python train.py --num_hidden_layers=10 --hidden_size=192 --num_attention_heads=4 --num_key_value_heads=4 --head_dim=64 --intermediate_size=640 --vocab_size=705 --hidden_act="gelu" --norm="layernorm" --norm_place="pre" --norm_eps=1e-05 --positions="rope" --rope_theta=1000000.0 --rope_fraction=0.25 --qk_norm=false --attn_scale=0.125 --bias="all" --tie_word_embeddings=false --parallel_block=true --init="normal" --init_std_qkv=0.0361 --init_std_o=0.0 --init_std_up=0.0361 --init_std_down=0.0 --optimizer="cautious_adamw" --learning_rate=0.00128 --beta1=0.9 --beta2=0.98 --weight_decay=0.31 --lr_head=0.0066 --max_grad_norm=2.0 --warmup_steps=412 --schedule="wsd" --decay_fraction=0.56 --decay_shape="linear" --final_lr_fraction=0.05 --batch_tokens=[16384, 32768, 49152] --max_seq_len=512 --doc_mask=true --train_tokens=110200000 --max_steps=3596 --dataset="wikipedia_en"
MLP neurons of a small language model. Each row is named by its layer, matrix (up: input weights; down: output weights) and neuron, and shows model dimensions 48-175. Each number is 128 + 24 x the weight over its row's rms, rounded and kept within 0 to 255.
After each neuron's rows, "fires on" lists the tokens most often at its 100 highest values on Wikipedia text that the model never trained on.

L4.up240 [169 158 120 103 127 143 144 119  96 144 107 209 149 179 132 129 114 122 128 148 118 188 152 116 144 158 118 115 142 137 149  73 126  86 101 140 141 104 138  98 120  97 136 116 153 121 139 114 117 106  75 132 115 132 131 144 119 149 130 104 134 152 127 123 127 142 139 169  77 117 178 111 140 111 112 118 119 176 173  88 102 156 125 128 104 142 136 149 110 124 107 128 155 130 190 120 122 146 130 100 121 176 132 127 129 114 140 132 115 151 100 152 172 125 107 112 105 117  96 117  96 116 141 126 135 133 115 120]
L4.down240 [106  91 121 150 131 128 129 150 144 117 156  76  86  67  99 151 124 135 132 101 159  80 139 128 127  98 113 117 115 110 145 188 142 161 148 117 128 170 122 127 165 172 115 149 154 135 122 132 135 157 177 165 127  96 132 116 124  90 131 150 134 109 120 153 113 109 123  97 180 103  89 109  94 120 149 146 105  91 104 167 143 111 141 148 123  92 113 112 135 115 152 100  93 126  90 149 144 115 141 156 119  90 130 138 145 124 127 105 159 106 133 106 110 132 128 153 137 140 161 126 167 133 114 116 120 129 140 133]
fires on: "20", "Q", "30", "ate", "ly", "ing"

L2.up101 [213 147 130 122 121 151 154 163 133 110 182 133 107 111 115 156 124 128 168 104 137 155 132 110 134 163 124 114 175 170  81 131  96 109 124 133 159 124  98 135 121 113 147 137 109  97 114 125 112  83 121  84 118  95 138 137 116 173 163 116 143 161 166 136  86 141 129 117  93 117 134 123  94 101 134 131 131 113 140 147 140 148 174 101 122  81 154 154 137 112 131 151 132 114  76 115 113 147 115  99 108 166 118 121 124 108 103 106 137 170 126 126 156 100  71  97 109 146  87  94 165 160 112 105 145 140  84 162]
L2.down101 [ 70 110 134 133 143 128  91  91 143 145  96 127 169 129 139 118 129 105 109 136 124 103 118 152 126  91 128 137 101  92 177 127 160 160 148 119 104 153 142 141 130 133 100 115 138 166 140 146 143 170 157 163 124 154 135 126 137  94 113 131 129  87 119 129 158 136 120 144 162 143 133 142 165 139 120 133 125 134 116 114 137 106  83 136 130 170 120 121 134 165 136 132 105 131 216 148 162  96 138 145 119  88 129 122 158 133 146 117 111 106 135 147  88 150 186 158 154  99 155 156 119 105 138 147 115 135 183  91]
fires on: "ions", " /"

L4.up215 [115 111 141 123  79 124  74 103 109 138 151 105 150 185 119 121 119 149  85 130 103 111 111 174 124 103 122 151 156 119 119 140  90 117 124 110 166 155 115 136 153 147 126 132 127 109  78 109 146 140 115 157 157 105 155 108 124 164 139 104 122  97  93 120 142 104 103 143 164 150 108 103  72 118 132 134 157 127  82 110 129 140 161 131 144 121 125  86 136 126 123  94 111 133 114  92 108 138  90 117  93 139 123 118 143 142 128 131 140 102 135 159  79 165 141 111 146 161 115 140 111  98 114 118 201 140 124 164]
L4.down215 [164 118 103 126 152 128 167 140 159 101  89 136  89  93 132 124 148  94 155 123 125 134 141  63 129 154 107  80  86 132 124 106 168 166 126 184 112 134 131 120 125 111 125 123 115 159 175 125  92  93 152 138 116 128 116 113 115  85 123 158 115 140 133 140  99 155 168 122  79  88 136 152 150 143 122 123  87 128 162 141 132 122 114 125 113 144 160 140 139 145 122 169 132 118 129 165 136 123 167 147 137 131 128 128 112 109 146 130 142 174 144 112 200 107 121 128 117  95 154 151 127 161 140 172  77 122 126  95]
fires on: "ore", "In", " Th", "ath", " un"

L4.up277 [162  91 117 155 129 107  86 156 137 101 124 119 165 130 107 129 135 138 194  97 169 128 127 116 144 143 147 108 128  99 164 196 134 111 121 120 150 124 152 157 110 130 120 141 134 154 129 151 111 142  96  97 132 114  97 115 136  85 115 112 158  73 108  95 147 144 136  93 150 130 116 108 141 145 116 138  93 100 116  94 160 121  89 151 147 155 132  81  76 136  98 105 153 146 148 143  99 136 137 147 121 109 139 137 123 178 126 103 166 110 148 118 126  97 143 114 148 105 147 178  93 127 101 106 140 139 102 160]
L4.down277 [139 126 149 125 118 151 143 147 113 120 140 141 114 104 177 109 140 124 140 132 101 142 131 137 124 119 192 142 126 140  64 114 133 143 164 126 100 136  93  98 103 107  82 125 125 124 145 141 139 125 147 151 158 116 175 130 103 178 156 105 103 137 146 168 127  94 132 155 126 137  96 131 130 106 123 122 145 155 126 137 124 129 124  89 169 147 148 165 118 107 122 150 134 132 119 134 125 119 126 155 143 165  99 100 139  88 141 146  60 129  85 135 140 152 100 154 113 172 151 132 199 132 141 158 120 123 168 109]
fires on: "ice", " S", "1", " H", "ation", " Y"

L2.up472 [165 158  97 147 150 126 144 170  90  88 144 131 119 132 134 132 136  78 102 111 117 176 136 143 154 138 124  78 117 150  59 117  67 137 172 115 109 106 121 120 115 116 125 166 100  96  98 144 117 107 136 130  39  89 125 113 146 156 156  96 131  84 142 157 120 124 139 142 160 111 131 101 126 137 146 135 162 145 111 140 145  90 146 116 108 120 106 145 139 152 151 169 118 126 104 118 121 108 142 126 123 103 148 112 129 159 120 139 146 125  99 121 116 130 135 135  98 142 110 126 149 118 169  95 160 157 179 127]
L2.down472 [ 91  80 179 128 114 123 131  83 165 164 119 126 148 142 112 131 117 168 158 129 146  86  98 130  97 123 124 175 149 112 202 148 177 140  93 153 150 124 124 141 144 128 125  79 150 133 134 118 132 151 131 118 205 165 141 138 104 101 126 142 130 166 129  98 130 132 134 110  95 147 111 147 112 100 124 125 108 106 140  97 123 149 133 133 144 137 154 103 116  98 123 101 141 121 147 145 128 131 102 145 135 145 120 123 128 100 136 103 104 152 174 146 140 131 107 115 174 121 122 111 116 152  97 156 105 117  65 109]
fires on: "ical", "|---|---"

L4.up67 [128 139 145 103 126 134 135 119 104 117 126  85 155 107  94  97 102 137 157 116 125 159 130 122 128 131 114 109 145 127 112 143 107 142  74 139 140 117  87 136 180 156 142 120 169 184 120 155 115 140 129 145  87 124 127  68 123 155 139 128  99 135 178 144  79  79 131 165 135 141 117 138 138 109 186 118  88 131 141  94 177 135 105  97  88 120 126 115 119 110 133 135 153 116  79 134  93 178 121 162 124 131 139 126 129 126  74 110 143 154 138 110 142 121 142  70 111 141 115 132 162 145  93  80 114 121 123 167]
L4.down67 [131 105 128 151 121 118 119 146 148 124 141 175 126 140 169 150 135 104  90 127 112 109 120 155 123 117  92 145 125 121 148 124 159 111 166 116 126 146 156 145  61  92 144 148  90  85 161 120 127 100 147 126 153 139 116 192 128 134  94 161 173 137 130 129 166 150 103 115 105 117 111 123 104 141  94 137 154  96 117 145  91 116 163 156 148 127  95 173 134 154 121 113 106 157 180 132 143  61 107 111 120 145 147  84 138 137 159 156 109  94 138 138 122 140 110 187 118 134 107 130 122 114 181 161 119 148 123 120]
fires on: "19", "ions", " re", "ool", " comp", "wo"

L3.up99 [125 150 122  99 130 168 107 146 150 128 121 152  77 143 130 138 112 109 145 130 154 112 139 123 112 118 128 127  99 139 205 165 146 135 160 162 118 152 113 108 132 123  92 146 112 163 158  95 141 120  87 119 117 148 129 111 125 110  93 127 138 169 141 136 129 141 123 138 150 162 139  79 111 150  86 153  96 163  77 157 148 105 113 153 123 140 129 152 121 142 123  86 147 142 137 120 103 147  97 132 122 104 131 138 111  60 133 130 130 140 136 125 139 162 122  98 115 156 104 132 155 175 132 100 150 146 100  97]
L3.down99 [120 125 121 148 120  75 139 113 121 117 155 128 166  99 128 123 135 128 113 144 103 139 140 103 142 145 119 109 158 136  79  84 134 137  75 110 128  87 124 131 116 146 136 104 173 116  94 144 125 132 141 151 135 120 133 153 115 136 174 118 117  93 117 151 134 115 133 114 118 109 119 160 124 104 170 103 144  96 181 103 135 150 130 115 128 127 126 109 135 126 136 163 125 118 115 122 154 132 145 128 143 168 130 139 155 199 137 132 121 104 108 141 129  91 124 158 153 121 126 124 109 106 141 150 110  94 166 153]
fires on: "ime", " at", "30", "6", " =\n\n"

L4.up482 [167 102 123  96 115 150  88 122 150 160 132 106 127 110 105 110 168 176 111 161  95 134 120 112 178 125 130 156 120 130 152 105 120 131 129 122 120 132 157 135  76 155  98  89 167 165 155 109 113 111  88 124 133 130 124 135  97 150 132 132 185 117 100 124  94 146 156  95 137 125 120 156 133 118 122 142 182 144 146 162  94 130 144 103  96 144 111 163 130 156 106 126 144 122 139 129 221 117  96 126 131 121 134 100 119 127 122 164 114 143 117 132 156 116 108 122 169 146 107 128 129 115 156  99 156  92 128 170]
L4.down482 [115 161 118 160 153 101 193 145 127 130 121 138  99 137 170 138 106  70 156 130 151 118 150 112  78 129 106 106 126 138 135 126 124 119 159 126 122 142 132 120 166  83 131 161  79 118 113 126 120 144 174 117 129 134 161 113 136 102 139 155  95 112 152 142 172 121  89 143 126 150 146 101 120 128 140 108  74 115 120  98 155 123 113 162 125 113 128  93 141  89 112 155 111 121  93 129  42 121 123 161 122 128 131 158 156 116 149 102 135 114 123 131 114 138 161 151  93 123 137 141 130 120  86 161 101 180 131  77]
fires on: "h", "ed", "ad", "\n\n", ".\n\n"

L4.up227 [164  75 129 125 148 112 119 129 126 125 167  97  67 133  98 106 111 101 137 111 131 129 114 143  99 123 150 118 158 101 162 190 131 116 109 121 121 120 126 177 131 129 162 125 154 158 103 119 114  81 112 140 116 139 134 111 133 129 195 129 133 166 109 163 135 129 134 147 145 131 147 118  83 114 103 183 122 144 110 103 142  91 117 107 149 126 139 149 134 140 132 102 128 131 126 107 142 116 171  80 143 115 138 132 131 103 106 151 102 144 134 112 125 134 125 117 127 141  96 135 150 152 169  83 119 103 169 154]
L4.down227 [102 169 137 118 167 139 166 111 121 164 126 155 187 120 141 135 145 136 164 138 102 122 110 112 145 141 125  89 120 141 154  97 157 138 138 119 165 175 161  81 124 149 105 140  85 147 142 140 147 164 162 100 122 122 144 125 120 133 105 124 150 103 120  88 118 128 135  89 135  95 171 120 170 142 152 103  97  89 115 174  99 125 133 141 104 136  96 155 121 127 135 154 119 114  79 134 136  86 110 184 130 153 123 131  98 156 101 126 150 156 140  89 129 123 129 118 134 116 181 139 132  88 115 129 164 119  73 127]
fires on: "out", "ack", "ok", " s", "am"

L4.up461 [113 188 149 139 122 117 138 136 142 104  96 137  60 143  94 164  80 141 140 150  97 166 151 139 152 110 123 130 188  92 122 179 101 123 104  94 148 112 115 112 134 121 123 103 132 100 137 109 146  88 120 144 103 113 167 121 128 181 125 138 141 129 170  96 153 118 117 142 178  86 111  87 147 136 127 126 142 116 115 100 161 116 108 133 164 115 172 122 155 154 129  86 112 149 105 115 111 123 118 123 123 151 137 112  97 150 108 149 143  83 127 120 162 143 132 115  88 120 113 114 128 139 102 112 127 135  98 154]
L4.down461 [156  80 153 111 112 143 137 119  91 160 148 148 155 109 158 118 165 106 122 113 147 136 138 149 117 105 113 102  79 105 142  68 167 123 162 152 110 120 163 144 148 149 132 138 132 130 136 103 151 147 145 113 113 134 138 134 108  90 148 140  95 144 104 186 116 119 138 139  91 159 110 145  83 157 103 123  93 152 115 125 109 155 157 163 109 159 131 105 102 118 147 128 142 111 143 133 144 143 111 107 104 114 131 144 170 108 129  96 128 141 138 115  44 110 109 151 143 145 137 139 138 125 121 104 115 132 139 120]
fires on: "R", "ed", " had", " G", " first"

L2.up342 [125 122 143  96 119 113 128 186 157 136 156 141  85 105  94 101 127  98 161 128 153 131 179 108  83 109 132 129 137 162  90 157 119 125 167 157 136  92 118  99  78 146 108 131 150 111 173 156 144 112  91 102 120 143 161  71 117 164 123 100 105 146 117 139  97 108 147 121 159 138 177 129 147 136 146 130 116 126 130 157 159 131 113 115 135 145 122 144 121 111 118 146 110 150  72 191 108 115 151 130 140 117 123 153 105 104 129 120  88 105 157 117 115 120 151  91 116 146 126 117 118 125 109 118 135 120 149 123]
L2.down342 [148 116 141 153 131 116 116  84 103 113 112 106 172 150 176 161 138 150 122 120 117 110  76 127 177 151  94 123 114  98 168 108 125 143  95 106 127 167 156 140 162 132 140 127 129 140  73 103 100 143 166 149 130 124  84 194 134 120 148 151 172 103 146 113 170 147  88 136  89 123  96 116 118 133 127 121 126 118 117 119 104 122 135 139 128 104 144 115 133 156 126  97 126 100 209  73 162 138 102 137 127 142 133 130 150 156 133 153 163 146 101 132 138 114 106 160 123 116 142 147 125 144 151 139 121 136 117 143]
fires on: " |", " are", " /", ".", "ivers", "ide"

L3.up638 [129 134 104 115 142 162 113 116 168 114 154  99  74 155 129 105 160 211 101 164 126 127 114 109 114 135 133 126 127 128 111 143 143 128  76 115 110 116 104 141  99 134 112 114 146 156 144  93 138 107 138 139 130 159 133 145  96 106 122 162 142 160  93 144 149 129 133  80 172 128 138 133 106 124 100 128 145 136 154 126 142  96 156 146 140 143 106 128 105 134 132 157 123 112 141 107 151 117 146 151 141 127 164  96 102 114  66 179 109 176 123 140 116 125 141 122 114 139 104 104 154 136 129 155 123  92 139 160]
L3.down638 [102 132 151 140  86  92 159 143 113 141  94 159 170  98 116 138 130  47 141  76  97 126 155 149 135 144  97 145 145 145 150 128 124 125 169 134 147 151 161 112 166 108 143 177 107  99 128 122  97 145 101  89 134 108 134 119 160 147 135 103 123  93 146 128 116 121 126 154  84 126 121 119 143 131 164 108 126 135  99 158 148 168 114 117 126 108 154 136 166  97 130 130 151 140 110 144 106 137 118 111 113 129 106 135 140 128 207  65 146  92 150 112 146 139 122 119 148 125 140 136 102 146 102  98 126 139 103 103]
fires on: " its", "ational", "-", "}", "ver", "–"

L3.up431 [132 147 122 130 121 114 117 164 148 141 108 153  90 159 151 125 153 165 142 130 135 147 123 107 139 108 166 147 160 126 145 151  95  99 126 119 136 133 121 114 139 139 128 130 147 143 160 131 133 130 124 131 124 136 121 127  15  99 120  85 144 107 131 122 153  87 119 148 160 145 136 151 125 135 105 159 157 150 179 103 100 114 132 121 171 123 139 179 113 147 116 120 170 171 116 163 122 137 163 137 113 113 136 128 132  98 129 110 142 121 151 119 110 147  98 119 119 188 126 142 154 136 117 139 119  97 146 198]
L3.down431 [124  85 164 116 144 140 141 105 124 105 153 133 173  89 119 133 122  82 138 136 126 105 137 139 129 158  76 112  90 122 111  97 183 180 129 146 121 150 130 125 123 146 127 122 125 119 103 133 115 132 118 136 146 109 142 123 170 172 113 169 114 142 139 155 122 161 166 142 105  98 131 102 121 113 173 115 108 118  79 153 182 133 125 151  88 134 124  74 164 103 155 144 123  97 136  99 132 100  90 125 150 115 132 111 113 151 131 135 104 134 116 120 159 117 156 132 152  66 132 112 123 127 137 143 163 153 114  77]
fires on: "ok", " In", "ent"

L3.up198 [151 154 115  89 119  92 148 111  92 148 149 135 124 157  99 102 138 120 100 139 142  93 106 138 153 136 110 135 139 136 161 162 123 106  98 153 107 135 153 114 152 168 122 120 155 145 143 126 128 136 123 103 154 175 106 175 158 136 118 148 111 174 107 142 152 161 132 151  88 145 122  98 129 163 132 143 126  97 120  97 126 120 140 100 131 119 120 106 137 125 101 125 144 137 175 140 206 107 106 150 122 130  99 112 166 115  54 144  87 141 103 117 127 106 141 116  98  99  98  93 134 113 127 135 145 112 103  72]
L3.down198 [ 84 109 116 173 145 153 123 140 163 113 120 121 120  94 166 153 130 153 170 118 121 183 160 101 110 113 118 137 117 102  81 114 110 145 136  99 150 132 125 142 107  72 148 137  97 105 130 123 154 119 154 137 105  85 144  91 108 123 146 121 128 107 129 104 127 112 119 104 166 106 125 146 126  98 124 104 129 149 142 160 136 131 124 154 119 126 119 140  96 138 163 113 102 117  75 114  38 157 133  91 126 140 139 148  90 116 205  93 155 110 167 145 127 145 112 145 164 160 161 147 141 141 121 117 117 140 161 175]
fires on: " =\n\n", "=", "°", "ain", "]", " at"

L3.up69 [112 131 140 136 152 116 107 114 144 126 119 129 134 155 146  84 160 142 190  96 151  97 129 120 186  96 112 145 130 145 161 123 137 131 131 125 132 147 105 141 123 129 120 144 124  97 161 147 115 168 160 156 148 149 149 131 140 147 121 132 170 147 121 124 122 122 124 145 146  94 113 104 100  70 126 127 135 162 111 125  97 122 116  48 114 130 127 146 118 115 144 113 111 123  93 132 135 131 142 124 135 114 128 120 136 131 141 112 130 187 138  70  69 119 121 123 147 100 128 142 103 136 129 157  66 105 129 144]
L3.down69 [141 127 119 113 126 157 144 161 126 135 154 135 124 102 102 163  92 121  84 132  75 134 130 157  74 172 145 112 108 104  93 153 142 128 118 120 120 117 156 108 130 127 155 114 132 151  87 112 133  99  82 114 117  80 104 108 121 133 119 113  81  89 112 140 131 119 130 126 103 140 128 142 123 179 131 104 108  95 147 132 154 157 136 196 142 125 115 109 139 146 114 143 150 150 163 114 103 135 121 118 135 133 127  96 121 124 107 158 117  78  99 159 188 139 149 127 130 162 132 114 150 110 110 107 190 153 125 132]
fires on: " from", "rom"

L2.up589 [142 159 134  97 135 137 117 141 108 152 180 140 127 118 116 116 128 145  90 118  93 136 147  96 127 141 131 122 161 144 129  97 166 114 147 116  75 110  89 117 114 121  80 138 138 121 181 117 129 108 140 116 133 146 116 134 118 137 167 110 118 188 164  99 109 119 180 140 113 125 130 104 115 168 111 129 152 143 107 124 104 173 153 126  98 173 131 110  61 130 139 165 110 141 116 139 156 120 129  85 156 104 116  85 115  94  96 167 122 152  93 118 176 150 115 121 126 118  83 145 125 118 130  94 130 179 130 116]
L2.down589 [128 109 118 160 125 109 148 112 142 131 107 108 139 142 143 157 157 115 161 134 144 111 106 150 142 105  99 138  76  87 131 157  86 139 108 140 184 152 165 125 124 136 148 131 136 122  91 143 129 156 127 130 123 134 146 132 145 110 100 139 144  56  93 164 142 140  81 124 127 150 126 151 129 102 144 130  97 117 147 143 155  56 102 124 156  86 128 126 209 132 126  85 126 126 152 120 113 115 115 172  93 138 142 166 146 146 157  92 131 114 172 143  93 111 138 132 141 134 165 126 137 161 130 161 124  88 129 132]
fires on: "Q", "ia"

L4.up45 [113 123  85 110 140 144 152 105 109 122 113 100 106 121 109 112 127 123 192 119 129 167 138 123 152 146 102 139 153 111 127 199 132  33 115 127 153 133 115 100 131 122 138 144 148 128  91 111 117 169 135 142 128 128 114 116 122 112 127 124 133 168 116 113 182 112 118 157 138 128 188 135 142 128 113 123  84 139  92 154 154 114 110 145 172  97 154 107  97 147 134 143 144 140 157 110 129 106 128 155 118 143 157 146  78  91 113 112 114 120 137 103 142 165 127 124 109 122 105 174 140 142 130  94 163  98  97 140]
L4.down45 [137 100 143 111  95  90 116 161 134 156 128 156 128 120 148  96 157 117  89 119  97 130 131 129 121  90 122  83  89 130 111 103 103 161 111 129 165 114 175 153 125 125  97 150  88 116 117 177 112 108 110 110 165 128 136 128  90 145 107  96  92  93 151 134  94 108 138 103 120 175 105 113 144 112 169 165 166  95 212 148 114 166 133 116 143 165 114 170 131 104 100 104  77 142  91 136 103 155 123  99 164  97  59 148 137 128 119 154 129 127 137 158 114 124 114 115 148 162 135 102 139 137 131 169  99 121 153 143]
fires on: " at", " G"

L3.up114 [131 126 124 115  86 150  99 129 133 173 169 146 131 119 137 112 140 110 127 109 139 111 163 102 139 154 149 176 100 152 136 129 167 103 132 136 130  94 103 171 124 113 127 119 130 160 103 162 115 121 114 125 120 133 111  98 153 128 107 166 126 138 157  95 104 134 121 167 135 140 102 116 115 118 161 105 157 169 126 104 115 178 131 103 136 117 151 161 149  99 106 139 126 117  98  91 104 143 132 147 117 142 130 129 120 137  94 114 134 133 158 161  85 154 106 128 141 124 116 115 151 138 120 126 104 139 127 151]
L3.down114 [133 134 120 139 158 114 155 126 106  87 109 113 141 136 118 158 101 142 134 154 114 140  76 153 106 111  75 100 144  96 123 125 100 155 115 135 125 170 163  97 110 151 150 127 132 104 144  87 145 121 149 140 124 120 177 141 100 134 136 102 126 112 111 155 168 112 124 113 101 127 169 126 125 162 109 165 111 103 126 130 125  75 114 152 114 131 114 113 131 161 144 113 128 137 143 141 138 103 109 111 132 112 146 125 143 123 155 143 118 144 123  98 182 105 165 128 124 130 132 160 111 115 152 139 150 124 119 103]
fires on: "oy", " from", "ition"

L4.up242 [143 144 122 140  68  92 115 163 124 131 123  72 159 133 136 100 122 196 110 126 146 146 106 121 132 129 131 137 139 164 178 155 102 164 124 158 114 123 123 146 120 132 125 124 132 117 126 134 109 122 111 131 102  87 105 108 101 154 119 138 143 125  83 120 125 118 105  93 183 118 138 149 141 128 106 134 129 121 126 111 114 157  97 110  99 169 154 114  98 112 105 132 121 148 130 124 143 122 167 122 114 139 148 120 138 123 102 135 121 138 150 140  86  92 152 147 110 134 145  79  99 182 121 147  99 126 145 115]
L4.down242 [104  79 137 143 173 159 162  96 162 122 118 162 120 147  84 151 125  87 135 142 102 138 149 134 112 129 124 110 111  65  88 111 143  80  98  88 156 174 128 108 101 167 141 135  88 148 128  88 141 123 131 146 124 154 170 129 117 122 129 107 121 112 185 126 149 145 174 138 105 127 125 104 114  87 124  93 108 146  96 148 165  85 151 125 162  97 127 119 142 127 116 128 110 119 140 129 110 140 133 166 108 117 106 110 121 139 151 143 122 153 104 134 150 139 109 110 172 129 140 174 160 103 138 110 136 123 130 163]
fires on: "H", " H", "T", "ra", " h", "ad"

L2.up104 [119 125 119 148 134 107 116 150  81  82 138 141  91 108 125 133 152 103 139  97 117 141 143 146 125  91 134 165 147 102 132 118 110 111 126  87  95 123  99 115 111 169 110 136 130  98 136 156 107 140 105  91 141 149 124 177 105 104 142 112 120 105 173  93  92 130 141 139 169 164 138  64 101 136  78 135 146 131 164  98 147  66 130 131 148  87 142 163 105 161 129 108 152 144 131 130 168 113 156 147 141  99 142 145 115  98 118 122 139 129 113 133  81 125 144 129 139 133 133 113 145 117 121 126 109 169 157  79]
L2.down104 [141 128 142 129 121 128 168 109 153 149 114 125 172 154 129 121 118 146 123 163 158 105  99 112 126 174 125  93 103 138 130 135 136 153 124 156 172 125 159 154 147 105 123 140 131 150 112 113 146 107 167 159 127  91 134  91 140 149 136 154 142 163  81 175 160 136 125 115  82  72 117 163 137 137 176 122 100 116  85 140 122 192 136 128 112 179 100  86 137  83 112 156 108  86 120 121  97 152 104 107 113 160 113 110 125 167 152 150 130 110 141 156 164 111 106 122 121 130 122 136 126 142 133 132 120 111 108 177]
fires on: "ical", "irst"

L4.up465 [111 102 121 139  73 119 146 127 117 108 149 140 127 144 138  84 163 177 132  89 159 128 143  77 118 137 108 123 173 112 114 173 103 163 140 186 136 157 154 105 103 141  76 144 108 127  97 147 133 140  79  79 107 124 118  88 113  87 112 117 146 122 112 137 124 146 143  68 175 149 155  88 152 171 153 115  92 128 129 166 130 134 115 148 145 144 133 135 120 162 119 116 144 140  69 136 145 138 133 156 148 113 102 116 129 147 103 152 100 115 129 144 127 132 126 130 126 150 150 142 112 139 126 124 132 161 120 165]
L4.down465 [155 146 127 134 144 138 123 135 105 132 114 126  80 112 121 132 106 126 174 136 102 170 107 186 119 120 135 113 111 124 118  96 107  74 129 122 128 106 100 161 129 140 210 144 139 119 144 122  97 135 145 143 157  86 152 129 137 136 138 129  96 131 130  84 115 128 157 128 124 116 115 109 130  98  81 140 160 135 131  96 115 108 109 132 110 124 162 164 174 132 148 116 120 125 188 115 124  68 136 159 121 155 148 142 123 137 106  98 115 145 132 119 106 140 127 119 172 125 150 133  99 104 120 112 141 132 148 100]
fires on: "th", " R", " Y", "0", " S"

L2.up318 [137 115 131 152 146 126 152 109 153 122 104 135 100 169 141 106 127  91 160  95 138 135 136 129  80 121 150 117 156 100 112 146 116 128 136 154 129 134 152 118 138 145 121  87 111 147  77 141 151 106 123 112 117 124  99 113 106 141 113 133 156  72 110 141 152  73 145  96 108  89 127 142 148 120 115 123 143 126  98 165 144 160 125 150 144 113 132 132 142 126  75 124  62 117 146 177 120 156 124 147 132 149 123 139 149 149 128 117  80 109 158 162 146 142 176 145  89 190 146 137 117 157  85 117 113 117 129 152]
L2.down318 [125 140 148 105  84 140 107 151 122 112 134 142 159  89 112 143 123 148  84 161 108 133 134 110 166 142  68 127  87 179 150 120 161 139 127  86 141 121 115 125 112 119 137 147 149 106 182 118 101 122 152 135 137 132 161 143 150 128 159 124 124 167 149 115  99 175  92 159 161 174 116 106 110 132 136 145 122 132 146  90 111  93 113 122 124 128 109 137 115 146 180 126 205 139 103 121 142 128 122 122 132 109 126 127 101 115 113 124 139 121  87  94 117 117  76 114 160  67 103 120 143  88 178 140 134 139 118 108]
fires on: "land", "any", "ide"

L3.up260 [164 145 122  89 142 107  94 176 138 130 132  95  94 145 124 132 163 115 103 127 163  94 104 141 134 107 133  98 142 113 178 168 138 125 106 115 141 121 155 133  86 130  83 134 189 158 143 139 160 115 127 134 156 144  98 145 117 103 120 145 147 144 110 145 129 152 124 161 114 112 109 127 127 110  64 147 116 150 152 159 104 122 126 109 178 139 130 108 130 129 110 142 138 144 115 161 150 156 107 138 132 107  79 149 138  63 124 154 124 171 101 107 153 109 170 140 191  99 140 122 152 118 154 104 150 101 162 146]
L3.down260 [101 110 144 157 107 132 174  91 156 145 139 175 155 118 137 105 122 138 159 133 105 146 159 110 116 172  93 170 135 151  82 101 127 132 167 137 124 134 111 131 178 133 168 116  60 115 147 107 108 135 138 137  93 106 194 121 136 165 146 130 106 125 140 120 138 109 112 106 113 140 156 114 157 117 161 107 148 102 102 102 123 135 116 125  76 117 131 149 136 137 131 125 125  85 157 124 122  88 148 125  99 131 166  88 111 145 136 115 112  61 160 139 102 158  77 119 103 158 115 159  92 125  95 146 110 171 107 109]
fires on: "ial", ")\n", "ign", "ons"

L4.up153 [170 124 126  80 102 135 110 147 107 141 116 120  90 159 131 113 109 134  79 152 131 121 175 131 161 116 120 138 153  97 133 121 128 143 101 172 118 126 135 111 128 127  83 123 172 116 142 160 135 152 162 108 169 150 108 109 132 100 136  63 130 117 128  94 119 102  88 163 108 161 136 139 123 117 138 129 120 126 149 158 164 176 126 136 113 152 121 156 139 121 112 117 158 133 168  95 156 149 172 110 130 131  80 113  83  70 172 154 175 143 122 109 154 141 115 144 159 147 155 102 103 114 138  93 161 117 139 140]
L4.down153 [154 141 111 186 155 101 153 131 172 129 128 134 164 138 135 149 134 148 142  77 132 163 100 135 113  98 112 140 125 152 136 133 136 133 117 104 146 135 126 127  89 119 176 154  44 157 136  91 137  96  99 149  52 117 115 164 109 115 132 144 147 162 141 135 156 127 131 101 165  80 164 138 163 124 133 128 126 141 111 109  98 103  99  76 154 110 155  97 129 117 133 123 100 121  77 162 113  94 141 145 123 128 159 131 161 161 101 146  86 100 145 159 105 124 170 111  87 116 118 132 142 160 133 159 105 139 141 111]
fires on: ",", "3", "ct", "ment", "\n", ")"

L3.up409 [129 109 101 159 128 146  98 104 139 117 109 128 182 130 142 123 120 213 117 152 124 164 107 159 165 137  95 101  76 177 131 119 100 114 106 148 139  79 162 102 125 155 125 142 170 117 128 134  93 117 137 169  75 141 133 146 159 134  98 125  85 147 139 126 118 130  99 134 120 112 137 143 138 127  75 109 133 155 118 161 122 119 137 158 107 108 169  78 143 138 108  86 126 110 106 122 132 157 153 138 105 136 104 102 121 110  85 134 150 126 140 144 105 128 156 106 142 146 154 148 130 135 122 153  90 102 133 126]
L3.down409 [123 132 136  77 138 108 150 169 140 133 156 132  66 123 126 145 125  60 140  92 126 105 150 111 111 115 140 153 182  78 125 136 148 134 143 116 127 165  97 136 132  93 131 115  67 125 124 106 175 131 127 106 188 120  96 113 108 117 171 124 163 117 145 114 136 111 154 138 140 129 113 119 127 137 183 136 119 114 124  81 141 160 135 119 154 150  80 156 123 122 149 172 146 154 159 130  99  94 109 128 152 115 148 119 143 146 170 106  97 116 104 113 152 128  95 153 111 125 124 104 140 141 107 105 135 141 140 134]
fires on: ")\n", " his", " one", " her"